config.toml
num_hidden_layers = 9
hidden_size = 640
norm_place = "pre"
init_std_qkv = 0.0243
init_std_o = 0.0
lr_head = 0.00989
max_seq_len = 512
doc_mask = false
max_steps = 5967
dataset = "wikipedia_en"
MLP neurons of a small language model. Each row is named by its layer, matrix (up: input weights; down: output weights) and neuron, and shows model dimensions 176-431. Each number is 500 + 25 x the weight over its row's rms, rounded and kept within 0 to 999. Numbers have three digits each.
After each neuron's rows, "fires on" lists the tokens most often at its 100 highest values on Wikipedia text that the model never trained on.

L4.up404:500554471491513501505489536529480478528518480483515509470484545507532475483529511515502516488497449484468509489466482518514501525478503520511507543509495466523526438480522498488500541458510506531503475492506449476511527550557499481472516491490511515436485427479472532481494521464488466483458523509480482504458472500534537480475515488508495480539483488493521544496467484514507461523477490477470494540505467502472473488467510470502497470488501483496498552492528491501463470526489468495448531514507464535517470490501501523553464518520526496514479467509494505495475453527486547499459531494518509492490479484550522475536507554499468500500507488481483536516483536499521491479541536512493502436536497490469473497501511462496462473499491509492519491495540534496469482512506445
L4.down404:515533504514488495459502487499456521550522511459476485468473478478470486493515473479484483488499500498549517537539532495511523478508495499517486507523502489484501513514501531539452464487512481498465505488497491493500474450475462507519460508493505520476531538519528500488472498464491541470496447495515501522510511498509513503547494508468472510482553476527520488491552511495533520459497496463447470455454506528485544535487501532531491463487421513507453499502468485486507504510482483515496482504479504481509480485509471507528496509480434514500484483498479521472490457471516497531492566514512507488526489512450509497491528528453479508511500504467525537465496521562473483505515447523499462498470522471500478438491488505509547456536466523510492513470494485494478498538525487
fires on: "th", "-", "s", " 1", "0", "5"

L4.up423:486475522504507463500481491486483515486426492566471515522488528499484480475515484503498487497547550514538496491496476477491509489503481489486499514504526515546541579514484459531489520500496537515453486492512481496535496497488509534535557517506463461534496497502549509490542529483439492523489485511532504481514472493514543518503544524485479497546524473499535485470495489525484520486525516490478483414500493498464482544519492478511513484530455473478498467521520467459510513503500494549477524544523468479518515502478488467515546505480497488499481502483485449491520508539464463503512468514539486514498473485465487487509492459514527528519542476512450512535460478436440502477461478504495530530536497497459514479498495486522531522453492516524507463501548488487485522516493508
L4.down423:496491534482535507463460483494524497504488493505524527518497524509485536473476495515525505542510489465464500486488494479469538479499527513514487519492513470443507517512533536495514499512495495518505531525491495517489521473470502500470531539484507486520515530482490481506522504512518472538519505492550484516512443532525537542454488523482489488478447477516485487476519538484550511444505482448505478494459507494470496470534533425475508487492494496524482513461487496476481496533471485497460536472467516460496521509514556474500474460494468540502490517528554520461510491527513481512482450446508478536511511523523517531470476495496540520480532545502511477500498514470514536499516502517492510516459516515487506508518492504488513525495514503483501502436492474470502520497498486
fires on: "e", "th", "D", " R"

L4.up1424:520468543491502506510518469524510495525513521486483487516462489512511515478532525489447446451458529489506503529500530523491502511531477522491508534494507473506507497481492502505492521503486484538573515490498486519500473523520502503504501500477536551500517489515494499511510466469491468508471493473489488509475480538490506482474451534501508528545537532499485562452487482547527491518474520485502535503497486507514479502477483512480492486508527474520512486537483501455500481497520518501507489505497504523493524511485501505530500517538531518506501485473498537518495526554502487508486459449474500532536531506532472515464525489500460508488530532509516514501468488502539463524565506562496520493493505530526540527567490469528516458503553491474565520543474511479503575540492493
L4.down1424:479495466535534503466515458510524492509499542471461473462477512528522509483547478473517501534495498539497520429504449525473505476548527474485513516472514509509424478491511491527438500483469512490491500514523501461482549494487495492524526493482522477474487511525474552490453474502485503476520502483496519513469521499488503471500440524476520457460520561510525486524489535457473541496508520508498469507568513516469480478535506461476523510520488502484513507488509492525532494454497489508513495464524506490483444476496514477480540517531495526496509515544469504497490511511469470521501488497508515492515488476484485477426481508541488494474511439498474492528481522505522517513481513451484478504515512510509493505537467500506458540481480488534502485490577491511504506495489484
fires on: " and", "A", "C", "F", ",", "AC"

L4.up95:482472507483476496499502497455516491510505461512531531539522548500527552494470462509498476503466533502504476493549506501504498520515531488551494544489505510546505469502471483505494563514506475490554471506535539505527464499494496505504479513492514497499495491510464475475528564506547474490504485508525485491472457505481540501490516503490513506525549530460528495521520490512459486450515486485527505554499531539483525509452457551490518503485501469474510496537495500520488516563500467493486516488530493532502532519506516492524537588476494462491520471522494518549505495525545494484468476494446507496507519482505524508530522489543511516514515518483504515501523493494510501408516502488495537524496507490525527478509495490491517487493509498577498519493501470493502503515493451
L4.down95:501513493501485521449489513524497507505496528575469474495461509494537488525524506476534502469511495466476527495506499521516540487512511498528500510509506498503490532521468508552461485545549546532505546519566468502494490521477496445520545473532460523468485520521548502477487504484484516487495501533496478458523510524474499462519544483501565525467528507521464490477542463506529508489483498503534480477493479508501522472529503493475489513496530490500488537511468517521534503489540480446536493513493505478469496507534524461485517500520492475507522470504476520504530511541502496492498546518490465477461507529505465540483528487504491519511512488491487474509481560504508509508517510510543494486464525489487473455533476548550500516512499507492556533518471516499520524483498524
fires on: "t", "y", " At", "lie", "ts", " In"

L4.up602:500480529507479512477531522496483450556541498473509512502513506465488496521547464468474521498517504517518510474534521512434488502479517489533525488518526476509529477495463499527442477486498487502515461487495516534457464480539596484442528437482504484518531475489466488512501521501502493506486441538471503497478555506514577519507449486520464534511522452564481518514494495505539501512507505493474477476522482498474509518506506540504511531517491525501495490515498533483516517477544522448498529456475485480484483505537475476517541491508516523492477494488482529533541498481506532491534498491450474525440521490526508509522508477456523499521516510481545505482541490473463488486482473470506490531479497503480522498472517476486529477533527510526521525503475510543525492484511458
L4.down602:507498495468511487523527533478479485490469524509505503487480500460493490524558486484512492514498497488513458535509504479491515492486505505488532521486514505485496463525475529503529500499500498524541468498537504467527509470486470494484493479473477492457444451518529497546473488461503521510523510452499531514467526522534490514466523498512485499498463517504527492491544509508467475513458497477508494529524479487521480546530475500488497509452522465464457492504503497500493506469518509500480531528500436489467509489498501521463490481534524497457495500471546524510529514499521433488529448520483525527491528484498467493467528538469525530487493460511544498445482519480527518511475505519452458502465517493545479534503449492493470554506506539487512490523530525497500512508481489
fires on: " and", " Go", "y", "rm", " to"

L4.up1535:476455494503490533499540495519485491505499462506475498516519522561513536483520491483520529478512506507484554521491481497495480490506497472505467519481472514452527530545485480509527516486515500492483488504520529511508457491480485502456452526444505489510473505502506514521511541529538442482488487547513529501513540519493551525529514509553534528493513471473477541515496447477523551518460501489481489499487477501460474550548492498476499544527487535480467530518513509506538491496549499506465503485478493517500428500499529496478518515470455536546524481516500477498476484503522471492476485499474537484519494503499482485459531480506516502540496490481496501496507484470466500529476508474513469491463488503493492519498488488478499491500453481496516510487540508469500511519464471
L4.down1535:523471503515448506498467489539483538486465515481538570501510480526491512499497494512556529475528526468511537499488506514532448515501504515482484533494531493516499486505525508475424515510503488504507492456501548480490470502538507525516477458492481483505500500510538508523455531497520436496532519503492485492522492541507489482491532549454520514465476483438495530480496450496492454523482464519533521501508462501516492480509535445496424451457495472502476472481512501495531532495499490522478518476431452504524476536498528496513498449570483474528485506469483509504494495522501450492468551510512524488530479507506474478507453507488513517541538508524483513516476508452493493515510514527551509463502532497518504485475475472492523488509487547463534516493518493495501532515535531
fires on: " and", " –", " to", "ers"

L4.up1528:529491489490499511474497501543487482517498485512485511463532460529515501506488521486458507530506541525528540462475484538494524512494527482479486468504513567474506516506514507484498553519498470501500518515539552478542512494508517443478518526497490485512511506505492523535501482522447471450494535476523463480511454543495540538484494477470469522524515521475496502514516528501469454482527465484495461514496504517545540488549567556483529510490436505511507512512529522516485477483500474460536516524486460482488488516479534488490520542504503520548487497484504522491499512467490474511474556527547465506496475535481523467464479521507469487499532512546485490514512442491480505535512470495504479488489529520515493510517465496476482508471524496478559539442493508508470480488531514
L4.down1528:482460505516527489539546521463514479543490502486518482486522484455514481492491521552493486525483482482452498533496498469504520457500537459488547536460505494524470480516483478496490532521501472505512458510503482503492492511470543527501467445493492486540524503486491449511497512503499439500511499511485528512526498470494489493474492531491532486460460473488453472511519554494472506474531516495497459513493472525496506514458470518486519507502476521528523461526528491532483510520499526538490487533520482461524488545509477482464480497493495527487531459522479466484524498523520515476521476484530513529512512544541543529550493501507500509485523518513525508487540524515516482556514470500545517553570497513463476506513545534473508532491491524530512505479480492486469514492480503
fires on: " res", "-", "ela", " comp", "de", "la"

L4.up1663:467496462477508461467478500483523519513522493506506518535527517455525497484478465481506476489509481479520529478500524516550510519433553503529535531488500492488508488526478522516477471500531514471525506550520469515513506510516531473490499499481555502513511499503535470495522482531508488527486544493501495522509507488540485498497485513470499478497499481504501474441495477485477507466469521500466566490499511486529523506498506446513511487498478500487506489490488436459540514524510507468495519535505522493495450477451468513522463531507502523502527489515505497506485521477486485512480502499515522515503480499500504506476472469516480489521492489475499512484491535477549536485505519517504484527468471498442460479473515529506480503473507456515517534529519544483539476515504478
L4.down1663:508471481542521455506528509507538498451503487513526477509519467462519464505486448472523536529490526471501531480483497474500451520458494497498513527460482528503518502546511497518495512540497527521525529517466488528478515530545523508495493511492506471538503451483505543572466508515456554442478516485495514523486496502521461511522479507465550528492510520520533490494487506504533535480498497477521472487493526495515521488490518547509502565481521504487515491498479504539518493545490453476510508518472533491486486489456471527530454492504475470484524468488477502517457465487517483508481475488538526487512479514466501489453466503555525481492484483492470509538481496466478545544528475496502524525493447504499491495468475481501487506469448483492486532462539510491499508495504528
fires on: " rest", "st", " dep", " inter", " inst", " Trans"

L4.up934:442511532439472495465447506511486503498481490507503491479492501472521501537489517526492536491457528529507551485525456543496476523487502484546501509497492483465531513460467455470514499505498463516462526483472529504548484473500493514482526457455534478508492503488532498483504511465473529504459540443534491511502449494531494502493560501526516504544484481572443470450488516482499495512528475526526493442517493517488498522519499521483507512481493512508508494526504526464496489510499466478460448494497507494505508512476503507488498483509464516514506498462487486515483523485496503498468500529488477552455478508504507457489474503509549544480466474480512501546521466483531483509496494487511486479513496519535518523510466512536494490487509507500474531538532537465470484501512498
L4.down934:516528519560500492509531503487527487538520492487528506498508468510522484479503507529565480488485482469523497483461557473535526481528528503541492494474503482529479520474531485523513526509483534496498494508510509501467507505529487485485478490445527488533540482542495478479527477524529505512498504520468484545528468504494486532495501465464524504466490503464488537450494490510499502450528525510459516474492538491493523454505466536493472461549487523489477506517483500499575492490520472497551555484467491498498530515495550508515470512490522525474519554516544483503506477496477528487502485478502538487477495447521517504487501498485488461532475458543482482455492489496458541494510452480529540513534518462518487493501513512490537471529523533491499491478500512521546547517508512
fires on: " arr", " in", "f", "ff", " de"

L4.up1959:543482489485518461536508535502500492527482516475465506554493508475520515476467500488445483498480496473528500509514468448483502529515497530493484486513487508497521493536494498499471491478522497473519523465490470504550526534475463543525515556481475518459515484504503444502514485432492452545525486497521511506463510505468470511516460521528552472506522514499519456495507470538487534493527509491468478518531556501503499433501465505502526485471507515481487493535493463509504547492525494490476488464447465459479460445521479504523507461481454474531489486504482557466505501484515412480513501503518472486488468478508503512490491506524490502528485531497464511479516511510504547531523484523548499479534542494496534470535527524469528489511532515538469554520509469491504474534481525
L4.down1959:542498477505482518485475481501504477471527534534509494453528517521470519505529544475530480538483485496506535517533488456479435519495525472458445519500499484444522520528509514466487519478523540510515479519458466488495498483477511489503529492509542484507506527479481519482542549484471492550517478478466494518481491552495515477508531463458502503497513484503479493512501499495498526494493503535487473514510453504480471538568521516489502520467457502491533513502513533477500494485495508509515522492496496518476524477462483558520499498487495510479483506491483498541504517509543516492489495496463470483506526511493540512522579481529517491490505453461494503528513467503531514499522521504532512493429489552482493528469495502528507510544448492506509482467470523546474489530463515
fires on: "ing", "d", "ch", "pr", "ed", " with"

L4.up1505:496445512517522469472479529449513538501509527520473528510504528475470491499489504486485483526491516546509519526499491455482493499517467496510462478504472494540486462481518483497492473502538545480476487558457494493489483527490460539499507487530494475503545500509501504489454509484532429487540508525515519504499513499505538548496530549470532486479535471494515521488560476467472505503467489484492495506544472465504534543463510486499491501518462558507504511517520509502469503443509491495512505540531508520495496515538481544500495501495526497490483557511507487482540477500500536509523490536488463531525505473487509507485492544528478505499503484527491520494452495484486510478492551526505506506492449500538553471463500490488489492547484487523487480476488491490464542491509494
L4.down1505:519500500467498504523502523503476520490559496499491510451489498538524486504525515462523483477463502521518514505478520489534536494487479536520484477476506530472506528520509499485497539484511481507487476524493504459477462500492488496511479476510467518531504480522490508496510477528484512476509547481484482498495478489497520529531530486520503539485463478498458528530511523515502472462505507513491495506466475525544527536506489514491511480474504438460491494508486456532482519533514517539455457503458493495515442455494497534501549490465524485463508519490515537520473501476498515547532523522506523511484463491525482559461532480503497487521518517467474478495494516515530538482515462489465482515506509497491503555518533484508518517480494503503448486499482505521545462539515517
fires on: ")", "-", "1", "0", " 0"

L4.up969:495450519533514507522477496514489491519500509491438536482510464495525455487433480487492494454528452484508472517446477525506510502455526497473492491486537463522472511509478547480498508542506496506507480502532492470469511550511531519508477505492511479508511517511499537495534503503548475544496521467474460490475512511461475470487477505521495480483470506514485528479523449468510503461510495517499504497502502566461499513563537484521531491466515478487501492515475477529525573528494502479488513479533457487500528508479528482496460500483527518503441465465462503502530490457549496522509500468450488494472499515500516520503557488496503526488488486552489498499467500488500490531493497528491523519502486559468521505475500478488491509481488493506488528492461514536492502506478520
L4.down969:487513464500491523541508467513509512491524477495507477512469516496537497467511492508500514512507502492510490509493483462494481525481450460451495522521498490486453500495559494492507495515492518471525492467480582503472461482513503506522520483488505504493531515508488512519476507503486518503510517485505502472498498490472503567507523491517532457519524512458524525483498487528490527461478511464508489526547528469487515489517485541479450497494552531543527515497548491492507497526516525488490467496455525509532500525523497447485484499544477485501527450461514466487494511512476478542455504519493529476476515477487565489497492472513506484560494499431452512464514503459502451486496502518490519493495520454521519518510489533528495494518496472528518497452468492494503508511492471
fires on: " at", "ll", "NC", "nt", "col", " Cal"